python train.py --n_layer=13 --n_kv_head=8 --positions="rope" --rope_base=100000.0 --rope_fraction=1.0 --init_std_up=0.0511 --lr_mult_o=1.5 --lr_head=0.0226 --grad_clip=2.0 --warmup_steps=200 --schedule="wsd" --final_lr_fraction=0.1 --seq_len=1024 --train_tokens=902600000 --steps=6887
MLP neurons of a small language model. Each row is named by its layer, matrix (gate and up: input weights) and neuron, and shows model dimensions 192-319. Each number is 128 + 24 x the weight over its row's rms, rounded and kept within 0 to 255. Numbers have three digits each. A neuron's up and down rows have the sign that makes its largest values positive.
A block is one neuron, or neurons of one layer that tend to fire together. After each block is what it responds to, as a language model described it from the Wikipedia text at the highest values.

L10.gate46:123134120115095152104108141141070093121088140111155133157158143148130171141171118066170137140127157131164139105100128141126121083136152095167175101138094150116131127143115130121109102095130106182123116123096133171143166139128172113121127155066147159150147109144110095130114098129130134128113113131135127154076110130172114122112128150134108140115132108138115145114125085106138116120120
L10.up46:089098139115141114113148146105114135142110115066125123116134132143120102160126098113136166146111137112129094083148123134116142159145175095134123140124119145123131092167131118145101134101119134146127154136106117130164143144140112104139161148152164124139109151147122160114185122127146154109127164199114139136144166128139111178116128155082126138166111093079131106137092119116135132076128
L10.gate85:141080102097143144109151160121112130063133139134112125121103139149127112090149138131128122112114142096142176140163109074121159115141101155122083123133115153105128169105114107164140139126125103081122107138087165153145163091129159165130131131131168112127102088138145121133117131119124146101125125121118140139143125089114126112134128156115128112140162141113093138105107142133131089100147
L10.up85:119105160148125104125123105089116095118102113160125134134176145168156135098179145121156151095087131127114162105109123118127160124075093108144119131141078162122165137140177124138131108156149171068144120154120106125117075151152093135107150166147131123098120130126119110109130127105140093096126145112120130127115106114091131171100107140135103163147115104134138154145127123094112127104116
L10.gate128:103119121072115115105123099130130131109151125118120090152111128135143099128122127145188120115157144123154166141122169143186129126121155126130120124126119152095138090142114121136142068129143109154119084126140138185112114110142145087133119131124149119138154081144118116137112135176108095111111126154104149096141131106170085137124142121134127147101141135097142086113123153136151167112128
L10.up128:143068129095146138091147103106141121120121091095138098127131104108138116144139107106113151177099121159113152131146113105132121107091132090177091133108111167176134157078132141081177131116129124106129141157109110103147139124140095118084117138137137149158093136115121110143153110112122166133079133098105123134106113142111135136136158168125116107127141103163120141147089139096136123115120
L10.gate132:143057149103126098100088110152112119097129129128085147096078157121122148138150161138112147171114136104145146104113123097186153130127166132171089171135117173127153111123141143163116132107127093121145115165102138167163116122149051119138107181156101135161100152086130152120138114120118102143138135102127151090105136141076138133158145136134106124160174124151153126137127124121146106128125
L10.up132:112082112110156186128139137144116135126127099119142094112122169150095166117153081118155117139112161104136133095096107133201137152071085113104111125062120147138111134092160181126131163123128110144109141091118091114108107085095135111134179127141109142122137171104115113087123095142119131124142102119120148161115123145077135115153169135074139083113158140167165108129138107144132110114116
L10.gate424:152115093142110132124121128150108099130142064130115146126116123133137108144116099123153117173126133132151121089148145092114094110125129125213107157153102171147132162123130160082131129114161133145150111151106106113138144083119075111135128091126136124118106112123180132147128143118153088150149111110150116120121134162160144104150119124089104074119128107114165108116135130143170159099177
L10.up424:134144124120129136090152120116077118142174118165071146144123097123125131145116132092124130111128136121121130140133133109137101145083151087130128126172114131152176130064169138121115121065117159072145058178108161126142174142118092117135142121127133119118147110136148120167106195107148121128163155125093111102104131118160123101129106127142089151114095122125136149119139173144128131088136
L10.gate520:090149122113115137156125190131120089097142123142149118140052148121140123118143108140145121137136167149110157136147123187104133153108132135192133170164101135166167125110116097103155119071128177080131164168145125115094089100110111159121172136121173100133132111127114127118134121157133113132164116129149155140136111091163139081154133120109138132098087112142123161124141137135169133116154
L10.up520:082103142113101110116127135138159081117121083077138103098120104166102109138150122117119130132127094114159123164098150117141084139124119118124174166144166121140127135124120122160137087177179141129155120140074128137142142119144127119164132124153152157100145162188096115111164116107166170093149097147125104118098137107132140142071127110097133094105117175150119140135190141141118132100073
L10.gate697:152112137134128077143171146132120127154120117103156115101108089113128121136099161146162100139132117155135152104108118127124129131154151106199115146162140156128119158113164112168073080110113093118103122120112109117144122151113116105134123119131121111081131124119121154148132100150140076105104118175134147149159135120142133097105125119113112125144118151128135113175111132119144136119122
L10.up697:152102119125035116116142166123112106082134122137127122133143146129121187105131108106123094158137135146077156054161133107151125182094117115160131127146117117142134147135100148140077117116124138116100153166116153089101141174121101115136102114127140128102130147145116114150156113070083129124131104111118126119101103112129111167131141120130092170151137118156134113122142148142154118142097
L10.gate841:096148151094150099142106129129125120122127127140101096078115125175121128138111130179158142126152114119130160115116166108142101103148129142114161117118098143165140094114091152152120121127115081135114086166095148136189120156116116172126134152111093095100112101138128132178142166126144145161158123169114137117078129111163080138093115139139122093147145119131121177148153121120127124142115
L10.up841:124124105121089146114119097149138102168112120163131100143118114109149117120103119162119131191152111130132106065139080138134102145133136169167162187120148094124149202119150101082142081097091105109124121117083149076164144137100127168118143125099119088143132126107120147136112120133108080117130089151096175098096115151148147103152076116147095124115099141119113141136112092153121127112119
Responds to: Space before a number. Spaces, pipes and parentheses just before a numeral in stats tables, ranges and dates, e.g. a "| 58" cell, "9 to 12", "December 16".

L2.gate293:126148113143094130092086147104132095110159111153114139100083101097098098137130119154093097149079121124097101146126140114124121132144150142151152127081133129152137138118114131099103135132155157167113200102144063143164098141123127129111139104166129138150127163146125150121190103103121116096140159125132185080111134122093127157155148099105141144143082105144169102148155111119116143122144
L2.up293:121087143129130129133081104131161132130120103119082128153110131151148110149125121139129099130168169127137145139119122130094149118172121166114128117133108156146122105112151131147170139115141129092141086119141151107115115099154110091098140115090138111141142133159106089133116101150128184075129138159091132113155101121153163112126094108143128135148127132133092098124103123128096136129116
L2.gate318:137121117111094095125123151152122134128121092143142086164135124145150171119122141108107102173113151116131127102121139111105063132155123147143150128123119175128156105150096104144110129143164130100150086079129135168136148110160101124116114127145117117114101174136151158084163124148174155114124133108113096165106091121098116092102117132153128119113095123098148095125104124185126160155102
L2.up318:175150120186104127125128116121139127105099115067116123174109118159142141142115163138131110133145118137187095148113111094102124141095154126104132125106141161146125151121131114183078136135131169126114085147154100152150155109122088116089069098128117135151115116099129132138163114132136127125127122136126116100132100118107106102137084124123096120073141114133167162126129170133156089141134
Responds to: Sports stats vocabulary. Sports terms in athlete biographies, infoboxes and results tables, such as goal, team, footballer, promotion, defender, Apps, and dashes or digits in score cells.

L10.gate33:158139114113143116081098148150108144130053155118122153083127138089115117112135162149123124146126145127105137123148119123149092137158133113090109144139109091126118133122159126135157124127107118105141109112113138179116091153114124144118098125100146117109119129123103125135097141092150150128164116180125101134098152107159080110106100108079156137146138167079140135163156085171135115190126
L10.up33:098137120121096120162132102110116133122107098152126133145113120132135095130098086108138150119151104168148082076139162115166180104154108135145141143138172127101062147146111138120144129089092121106094110110113146165138114134127131136134125151190109079141040099116164103125111112142128096151136117136128049096173113122093173140167101127153138148090130108129160104127097131102116105134119
L10.gate90:153153127117144143143134118139185131141165132143125124120152140121128098131127091146162108137118140116104161115081087134118103152144147117178118161094135093125130121132134138157132185122109152082157116129146110144150115101094187119151103115113148138106174091151082093096149101099138100122131086123111122102123122105100119107126118104165145130126158128121151137124149102118096152131130
L10.up90:142129144128093160133115111103092148174134154121134127120121166125143152090145143137149100124130136139157144133144123141168138164128108111169150101100131102126105104119146138145078113097131111120124141162120104123105110129111095167136126183154098160163121122087083135112130156133144123135080119163108120123137140157180120087120119107122119100088104127119132117114125117110109140113150
L10.gate211:136095137129151115147150127142154122118158168143164085118131149107122122096103117139167100166118124183074095064155147144143130111133172098112123126114094104134110124163126147136138141152134116150140104119139137116122131134126104147164164114096160122126158095121141132086139119108170103110102137168127152110118123128138073124127103126134128110124112151127153137142118056086132135133105
L10.up211:144095119102163116120078152097173112140118138088063136125116113121140147114170137113150101161096151134098133062108134083142084155116166145129168135136115103088131123134136144150140104132129142122130148140114168114137154113093117172128133174147127129144118148138115117139098112164180113113124111151118092136117131138153111113123086103117143165140106109145171153154152147129118126142132
L10.gate407:158127101104128106153170148103167153104136137137090129128125091141140153091174132108102070126117103146132119115111156103142123127134154135167086119099092116152122127086122127159160150136111099192106098096170125142134092133138139141151100098130141124119124059146109125144143127122121145107105111152169163081089105116143137074139100147147131186157139192133089148116134146071154064113127
L10.up407:135135093105094120154145139085149157154112144097127163157126119124133133184133144099135130147114102140143149092117121152164114168116120186113081118123128136140060129127052113136133135146116128090127148164139130141103134142144143151132147091132129142112139103109155140100094150117126107135127113126129143161095130154139131137095114121129107153128097169142143145085112081124129105119127
L10.gate453:113117148158126131106106133110130131139125118113119142139074133122132145115142163133134065134154093137122110149147116127126106150183164109140114144159106125138123181145073145145122133161143120127135130132122146164133156117174127110115136109112108146125101121116183112119119076148132114114078102119147138124083120133122076098131112142140155150075054115110135156140094114134152082120134
L10.up453:132105102138171092157112150112104119150070120159132138139151169115099114114104117098173132117111131136129100098150124101163109131104161160140132105094138140154104121164136121146121110145141134130105104107136120137148127157154160118124161158156134145109084090139160152125120087103157108121130136112155163134129144168120131143155170142131125088127138120104121126119084133122124145160102
L10.gate628:126146136126159155137147142090116116117176152100126104097124111102166177106161140131102075121149176173116196125120097102134137112102155127092121132138148131141148153129138109124117123130114155150110164077113155123139129117102115130139139115104100110102145173123124099131121101115151081121119149112136152147123115130114126103119141114104116054119159116121122137089140127128108111085111
L10.up628:101101145174112117119149119124150070124158154115132127111096120148123162107166113066124178143146100132132122117120088136145121098136111096110141132117113136140071157089139152122145128143126149122078143153115123160181114144190107085131125119100128146121151135071138131111159084133149132104194148107117118124174142162103126144145090109181145092072128128112121146078132129135150112118111
L10.gate910:130076143138121108157113142138180110141153112133103112123138148089082108139131124145143125079167142121127165106112163165165122119083069134119095074144146085126117118146095107133093104119111129134148162092121140125130139160135129145107090142141127109158118154158157093161131124146112156154103090131151192109139069106075122108145126124139143146097159151099119112144142117133098171134108
L10.up910:114157156105121103133137092126138157070144131142157153097144140147101139151126116150115082071089131147113067100118155155125140119096106106060139138151131129131103150156137155166110098145182136146168122127139098123090092135187136144132086171108148155141138138156114126114105124154092128151118121172113140133127097089109112154154130126102160150102104113096115111116122101168144121105128
L10.gate936:110138131131125122115149097143083093136116095146145110143146073120111089112129110103130164125133143100120082105152109107125144113073128151087111128113109123140138148130129109116110121120145180143135147136124142152166107104146143173124136128098095157159127126088138095144090113087185134146130157164129109163131128165105127160160065113171122130113153125131123134160147106148131109107145
L10.up936:170121125108108112146097119125154154149120118112147153131095142161127167078149067130128148120167107131113102100085125110117168131112115169096122138126119104112093121125106148149082108138136086151130155136152112114134103126132128125087102095122107134083139156102102144082132111120151074156091098138149126163148148096123105103089117081114135090128133114138141109146110096116130131168078
Responds to: Field-of-study nouns. The final token of a noun naming a discipline or domain after degree in, studied or practiced, e.g. studies, engineering, law, also word endings like -ology or -ir.

L5.gate330:148173123131136133148128130120131145099159131125106168127120115138093122131119136147143157121102118080095133144105106137132136090148111103099153151128087141133123159164125132126131143085108115147177151145101120128154118150176124077132119139159146120109096151149173137106080112114125160109140129172122138114170144121139112144126120128138143168113128114116181143146160124182138124118121
L5.up330:169165146111120164121130127131093082122162122101129172156099141109156156113115134133134084110122168129166110112130120161118140116143119120117133091114106165145079133128128070108135098139157154139168156125125121130101138100071164120134142148149130114128158147159087117097100140137099139109127116151167152129134160135153116153182135136125110133142088144137160119149117083097165144106147
L5.gate697:175115114121118152109043111142112117128154122107156155109154114111112124173166165112159147106126091122142174059133104143101106140129117148112184146124097170165149136123151153135125152081124143157114119136134118119112086125067119128152086133148147120162126130149134135110082154097130094104122161141175166069157151098110158121082123102144112150121160140118132147159129089148128123114155
L5.up697:149130156130137147153136135111126120140133042134116195124132127115101154108138125137160133120172101107125115132123144098122131113146145190143126103166149124146156121118096124134123179084124147131148111075097139113134115122133129098183107121127107108164128121146166104104091129097109154108072150107131114121163178148140125130145112127131093145123128106131128124122145085149104135141176
L5.gate899:132149144102137111130112118142097128136115149153118134130117085098136108144146130155113136173116136139131124152117112152127114144123135096148138131148140128121110109134105161154088133128120095084103113131122105158147142147115125150157139126102161112076111132109106148110064086102142140128149109110127116108155097132132114186143122134103068134107098116121185179111104158090128095098104
L5.up899:108149131146118166088087080130142113115121147130127134150131130134138142111167178113172122127130101138145136092113157133080134119118104190103132115161117135122137122135110129194151146113132134132126134136116142102134147136140119133174140104077133146145102151111112129116120153042126140103105122071150153114129156141169128091085123124147134109130151112148165159141099121139131138123124
L5.gate951:184138129129151108116098188109144132133170153111130116148121128112103120162144108125152116164132099109107168113096125117108099104116147164093114106118077123143116134126160128160147149117101150153132121103110164101157091133173083096103097127147110113127124136127135158111126090135117145129126135109141106125111083162138121145097124137126123089134124129085116155151120119106117135099111
L5.up951:121116066120173147126145135123108121130120105138143098144107062150086173124152119107109126200127158124164101118179111085124121127084119140160132100106155135142110127081122127156107124128126138107153178122179153099076108115089158105133092151123148147157147146068109101158108142118126108147132114171143114160141146159132116100155132142112115166125130133130172086134157148129090092133160
Responds to: Table column separator. Pipe separators in wiki sports standings tables, especially between goals-for and goals-against numbers (505 | 208, 63 | 64); weakly, mid-word pieces like Lá-s-zló.

L5.gate387:124142156135157049101126137122143161117101090119128144104115104165096117182159134112139136154151124161107136101102112137084138137179083118117164130135075158121149105157177144156117160120125099151159144126115152103160094138143106140114107133163130155136114161110091115151145168099109119080113101107143148089099117112139129146105125146130106126154139125137122145116155141122130122139127
L5.up387:082187118145162125105135163118125103160123132195148160163099165128117144092109174092153084134116141116131181109079132106134125111140137139076127165101134152157143140146149108114147099134098153154148113120127140128158104162158162133138130180139087129142116151150114131133105115118134084094101112144120105123123120121127135110160109151084170131119140160125140148103180133155147117151154
L5.gate624:144151190176106133107074120092166137118146101139089133085146125135105114103147141099116113137152125107109093136149112133152100126112107092156113153129122119132119110144111119124165124109099165111142114128126114105123129120121139124165110126118156099117116108127103086137136122131132095134134113190116127083132127159118091147117136094105129140091134146118174121171104104116152158157133
L5.up624:096141148113146106131141150130091126183134170140131121162143135127140123146155118098136121135077099147122128127102166152124185120092153161124167142119095159129132141116135211078120105112108123111120198122117160160105144140123110111118123159107138122133158151115148152152128084113137145132097177138116126154102093087128129098117109138138127120155136107163121115110135142128128107110105
L5.gate744:134121158139174097129095127162135143164128158149105100099154151121130113161144133151100097083135113126101087121093137102150130087140109151145125136103085153148155138132101121149129109086134149112111084138137117139113133131107138119145083092134150119132098164118113114109100106125155118131070107133161126117108122101076139145129136154139143123131129180124137159135091112108118094185113
L5.up744:127141111134140128143090156174064150102107114143145119123113128099132092152130113125137114127103154084133144139126138142100132125122113151080079124118150166152103133150111110187125108127124110124166142118132140101123138102150132140141123125160160104130102153155110128098138160129157113111122124135117162174122124123105188123145090128103138149132113104142138127119110097123163078131175
L5.gate791:134140175098158140159146119164142122167123163152121108101134159118110105157099143134134119146149106175149135113118124159145150091105125128171097143143132129108116149149130127074175134176156134121112111110135156174152129124126124120134132147184144098164127108125141108157168079104092150120118134173152134100145150138129092115118116149116125115146103162167147154128059114161119132147142
L5.up791:132138110098107110148178103101147093141113113142119161127121136148098154118136097125137101128091155098137142076141098138103106118137194133180135084177135133143150100122080156127176124112112134138131197157098117153097107128105130154124126167144128134112127113094129138144119163081068130137113133121145117106121158113140140126089141134144138152138130151099114142145128128128160088152154
Responds to: Person-role word endings. Final word-pieces that complete nouns for kin, titles or roles, such as great-granddaught-er, vice-preside-nt, co-direct-or, Midfield-er, plus some other word-final pieces.

L2.gate616:155161146145191088115145109152100156184146149184155128146126091121113138127112113129164176121128152131127163159109174137135132117146119153161111122150158127112145114114132140145133087085127102146106115141151145154111096123110141118096121112169132179124093093096145088161051140130128097142160088130129109175107108182154095106139118120099134141165134107135150148164162146141090110095139
L2.up616:105158101159136124136168049120129123138147169070114162082117148117119099114114141128104168111143165150140121102176098106146162111085099142200127138115116127151113122067133158120126158130134151146106161165136156128141101110128136123145096099119093149176167112150146161130133169084154079100138101129141114110127142217099134148129107080132137128139163094128148118129102141121145150128111
L2.gate763:122115140168136135166145144117079152118101131137126105158138126110143123144150134160113094158142160106094114118145103119149114124125137108116104116155121122124112089115107114095093103130120103165189126145101119142151102123076156139132102155115131133104095126153138128138153094140121089131135124139141118098113147140125131133128121140141091137158129127117140110142139127158108148135165
L2.up763:126150097178144109147147131129126167117117153175114134120134080122099114144142113137149140130085138116108092116108099141113101093153106127107105116169091122107148090119145147142120109079127093111178138145135151144130105142126151122116151151130156144115114109109128125142113165139146104123165160186132163092135134097103105140156145152106110166144115163121128127128137138151139124082131
Responds to: Academic study/work nouns. Nouns naming scholarly or organized activity, chiefly study, studies, course, research, project, in biographies and journal descriptions, plus scattered verbs like focused, helped.

L10.gate48:121118141131134083140124091138127134152100137129139140109155108121140135109115107135140158155128133140103093125137120157130123168143108101114114126131110150133169144108129155100094142145095166147166118172115172154173130067154143111116079129138091158135081126127107152165155117103127116133109089135135082117150143081170103099127102124133115109101150143108108105137128099094144135130102
L10.up48:164144092104133114163163129157084138096132126135140143101108147126120171144123101164100145172117112135136124148165141161116137095086110148144102141123158133116103080094139102103126162129100166112092132134115082122143099122164169143103110148081108097104123132129140123173152088120165140097166104095112126160163105114156064133091100085141110132075124102122123116129111111101157183150160
L10.gate149:134128159114113113092100126114131105113141108135141103131136117149109161114127117102122056132117109138122115126109181163125095163133083161149227125124109095133136134108123133121102096157108134130144107115106145163138116120114128160116133108114147101114128157146137137084128127112170135145099152136177156137138120117127140139120106179112173104113150128115134113116101151152113124116097
L10.up149:159148120109103145137101164144114104153109128098144120132135141139137150135124207121146145129144130150129131111126125119118109165124138112119112072153150152145142083144146136152129162122108126091170167106139108119137118133156119123130145119115126133166169104100072181163135110134119130147164113077092104110142053095136148120117077149130141141114112222139108134136096126137131125139121
L10.gate348:159131114118135105129147097166130140125125126138123171132145117119123107093137126116141092130164114128103110114112136093129102102134127131126149091124153063138092066163091123122128092138180144095169103131109113132141134127092170180138136164116143131146108130140099141118157104140155119181076101114161134122096114127111147087100097130143175104115156161142102112170090069091136109099128
L10.up348:121103116104154170141157109095087149111124136127145145101132129163119117137118071128169128121096079145081102173137095164136168100137105124131149151148116139158113076090083171086117119114145139177117151104115137084156127125090109129101144134122122136119133108098148154114167103122128164166087153122083097083133091114140138144142142149140112114115125113111116149133131156155126126088103
L10.gate565:138119123126112094179138087129098139153122129186143112139113128170108143109151085154100152167161096124170118115132140107136122130128130167121126121130126131145117119088116157111114133115128139100088131143126189109149118116164120121150118153101144110088140174134126084153105141140140152145113152136097111111105099099141094115141137117115137137098187090131108127123097127105061109125143
L10.up565:118140177147140110110136133130100139069116141138152095118136137139122119156092095149122143113123125168133123131118138139124155143140036140109166122113162120128154107115133152120104168133114149094101109134115113089088110122135128101130108159098129124130159140116115103131146100102123119159138126128157095126152186150139110101195126119116126137107140183143136120105180080111102135131121
L10.gate668:135134114103120176117164109164146126153103126130186111083115142164110141073103116155125118161139118128127067136127113172119156092124073130111145145120105125125153125131159191135129129104117124142145123128153137130146133111113117136140119121088172115146110132114113153164153126119133148118093130149109125109150130136123099105138109109151124111131130152089164162173120070105160142127134
L10.up668:125088110108087139062146081135123136147111089152154127119119149123130151147116109141169114159152109145122101093165109115149131138161122128117132170147082118156118100133112134122114106142128091081160102150136123104110145159121152129131077158130130117166173113115127098118162078123149100143117117125132122122124124105178141144131100128153089131107160134124111152100136099123150098134104
L10.gate700:142141157126101108141115131115177171130137083113200170159139132138176113105098118115139119135097105191135112140106140103130088100107135158116094130129133125156167110108094113149112165173160147120124067154129064096160081119129167131111128121099157112089128133111133123076166153104142107129116131143124131125106078102090095132105138149138089143093125123105148107106093088119081178114105
L10.up700:161107161162121143150158132100092137131116165133156127160079148133101150096109108191132121107124120142151132152136106123125127096129104109089129090139138100121146176088120158144151124126120127127171111167131148128179175102151168149104134140155133130149092106133121126085148092112142109151151189163179126141088164163117150114149122088134130130127147127132105149154118114121125097100134
L10.gate739:120128138134156181117165091140139164135119126129136113118096114153098127094136148127132159111108131088071117135079155106121127082153178085137129141122164167115119109099158125098141143148130100130122125111119100136148143146116159142130085117132123160162132106106111109143147177145085136100083146126156122102134098128155112102150100144148129113143104128135120129090157120106085097100162
L10.up739:108110135153103145126136128164097124166131115109170108137143134128117126127122115116135117134132149115135095159096097139090173094151128131187134144149093091131115144139159090157115138140129131149148157115131140143147098112138137179134143145154119102073093124127126114106124114095109119110180124121132052146151115112153154131133121123155100144124125130140088105126138119108102148136146
L10.gate896:090140175116142112095069127165115107146114112122079141182121092128095157093152151147096096121116128116154130153149160175150133118190182104173104106108142143139145106130153138107130155135126093101143118092133132141150131146110138104153134108101126115100127107161149111133174125142120123158100140146164107137100148120122150123091159161109124161139143136107127111115154130114109102184138
L10.up896:152119120112142143114155122180169123122152114104173165139130137129098143095101144136135119108131108120098093155098144126103127123106110127125106158139112137126132082121101154116143127136136098152123166133110138134151138139145117110085118155162107079111121076122163107150155148123128087121129104130174093078111144113108154114115131144121169082155106141095139130140115143123076152083116
Responds to: Occupation descriptor modifiers. Tokens that modify or build a person's role noun in bios and name lists, e.g. golf(er), ice hockey (player), social work(er), Dutch football.

L2.gate77:140140147117101115132171131137148129158104132130133123099140134162090115119113133134157115149131140115138136131096129103120142128104134170169121094160136120095137142109110108080142168088104099129119146132161140130122154126101118092134085134124128093176150127149139136149126191092074096154112185115083151131118128092116075125115109109101114157142133180167087143102147121128123137127100
L2.up77:124146132142155098124188119118171129141106121102130164118152129111105126138100115151124139145121116089127146114137112112162162138102163120138127065102127116109122138098102140092157064130092122137132141135116114102119109152131134105146120148116125106190112102113139111146137128128114159114104142111086172153107113094135124136115136169099097124119128121159150183128130102112100117129146
L2.gate258:087142135119124157113140091128111078139172107119131122132201129129136130130124142137101159125114124125160126140120124126122112147131116191145093163147109125154124097090136061125149109107168138108117156144085147146077124160126128155143099099137131097123134082125104133142131154108099130126111133134098103097112167150148146161118110146145127152107160132165150128146087107144121130090115
L2.up258:107122114108119100132136159112172198148135120130157111116131099132116164155135104129150149159125143168143093139110088096117137126161120130103128122090134120118161146160148098127100155124087096129105141156151112110164126105129130127124160175110114128163133085135134154152116140109126094095124138140088161110106138110115093162128130171076124087163162139144148105132173111111142138168106
Responds to: Inner digits in numbers. Non-initial digits inside numbers in tables and statistics, often right after a decimal point or a leading digit, e.g. 1,121.9, 12.89, 1953.

L5.gate228:125138156146123130096140097100159148129109114114120132130131157173129162100145129164105193124145117107082100095119119124160120137158124136135138157154072134090131166143145117133088062123126126096130162130117141155128147093145121081178129140116118148156162114127104151161133122118136123104082136138130160124101129131153117141101154129143133140120126136137152129116112141098144155123138
L5.up228:165133121140134149143141101138150089170105134142128159122109155105132133115149104161122121102137161135145120058123124118107104175163083136129145129141153127120103140161119170115095180132130163098130101086147204134142090091094138139169158118140142136074143113124105100122127088113152131132139121105117172113080117144106108111139081145148147098134127111137116153134136142148115115121132
L5.gate586:118102143167107138130132103160155121172120108112094086158129113138099121141123100129105171160124135171123099107101121115175160104132116091144131147105134133127105155123145135169146107164053160109166129141133111142139103152129105131171130146116159121127164123092088104138170114115133125108108118182166143142145129123112124115165136118152116133104139095104130150103141112139158081155087
L5.up586:092109106144144124127157122146091121143166119122127084075069110175124128142125091176145130141131127117131127130124154128162166106117107119117126142118148149151139203153159158104140118185089102135136116060106128120167122136126135141139113113137148154135156159085107131107147102134092148119113143157116124134113115100113122094117114125134153130062146118093123157107090076130154112116102
L5.gate662:095154100093082137104099145146125120135141133123105104156120132107135159136177137116121136178121161164086103121112117115089135126113088149108142190094152095154142115162139150112160096149073162150159138151118135139127114119153127121111154145138140131165112127105162128096154126107111127081107122151110136110135165141121119114132123104157103151128069127117160140117151084165115125138112
L5.up662:119171124067161143090128091157130137137136130131141114152086090142138129177147126112086169119163122157151098144105122130136149150125122125155150179135140133152120112165129149112150115152092189136055135160072143169101124107128143121112112133086136137142133116104145098088110122114148103137132194149089134133103110124139159103149120101140150157141107113107133125180115106180140095136146
L5.gate819:135199158108141091121147088164174112163092114115141145159143091140107114114148122133119122161112120173092152096142141156145164129153131091157149146139149141144148126134110154140173158110109151092165125151107135090162119120115109138156122147155125114176164127099126123116111111111138138116088155115135151145135181097134146148188087100123117138105121126075145122096128142144161094085120
L5.up819:120109153071090103133069139130146141111150122140175099122131113143169161119166142148129146156098148124140109162165110135108137079150144105084141080091138110117138169124116097139120143130135109111136138163141133134135186147105123104067139097162120073154108136131112108102103137130125147149108144145114108121144103079118119109153174136131161162123118117104106125133115128139162147111114
Responds to: Word-completing suffixes. Final subword pieces that complete a multi-token word, often in names, titles or headings, such as -al in Environmental, -ry in chemistry, -ology.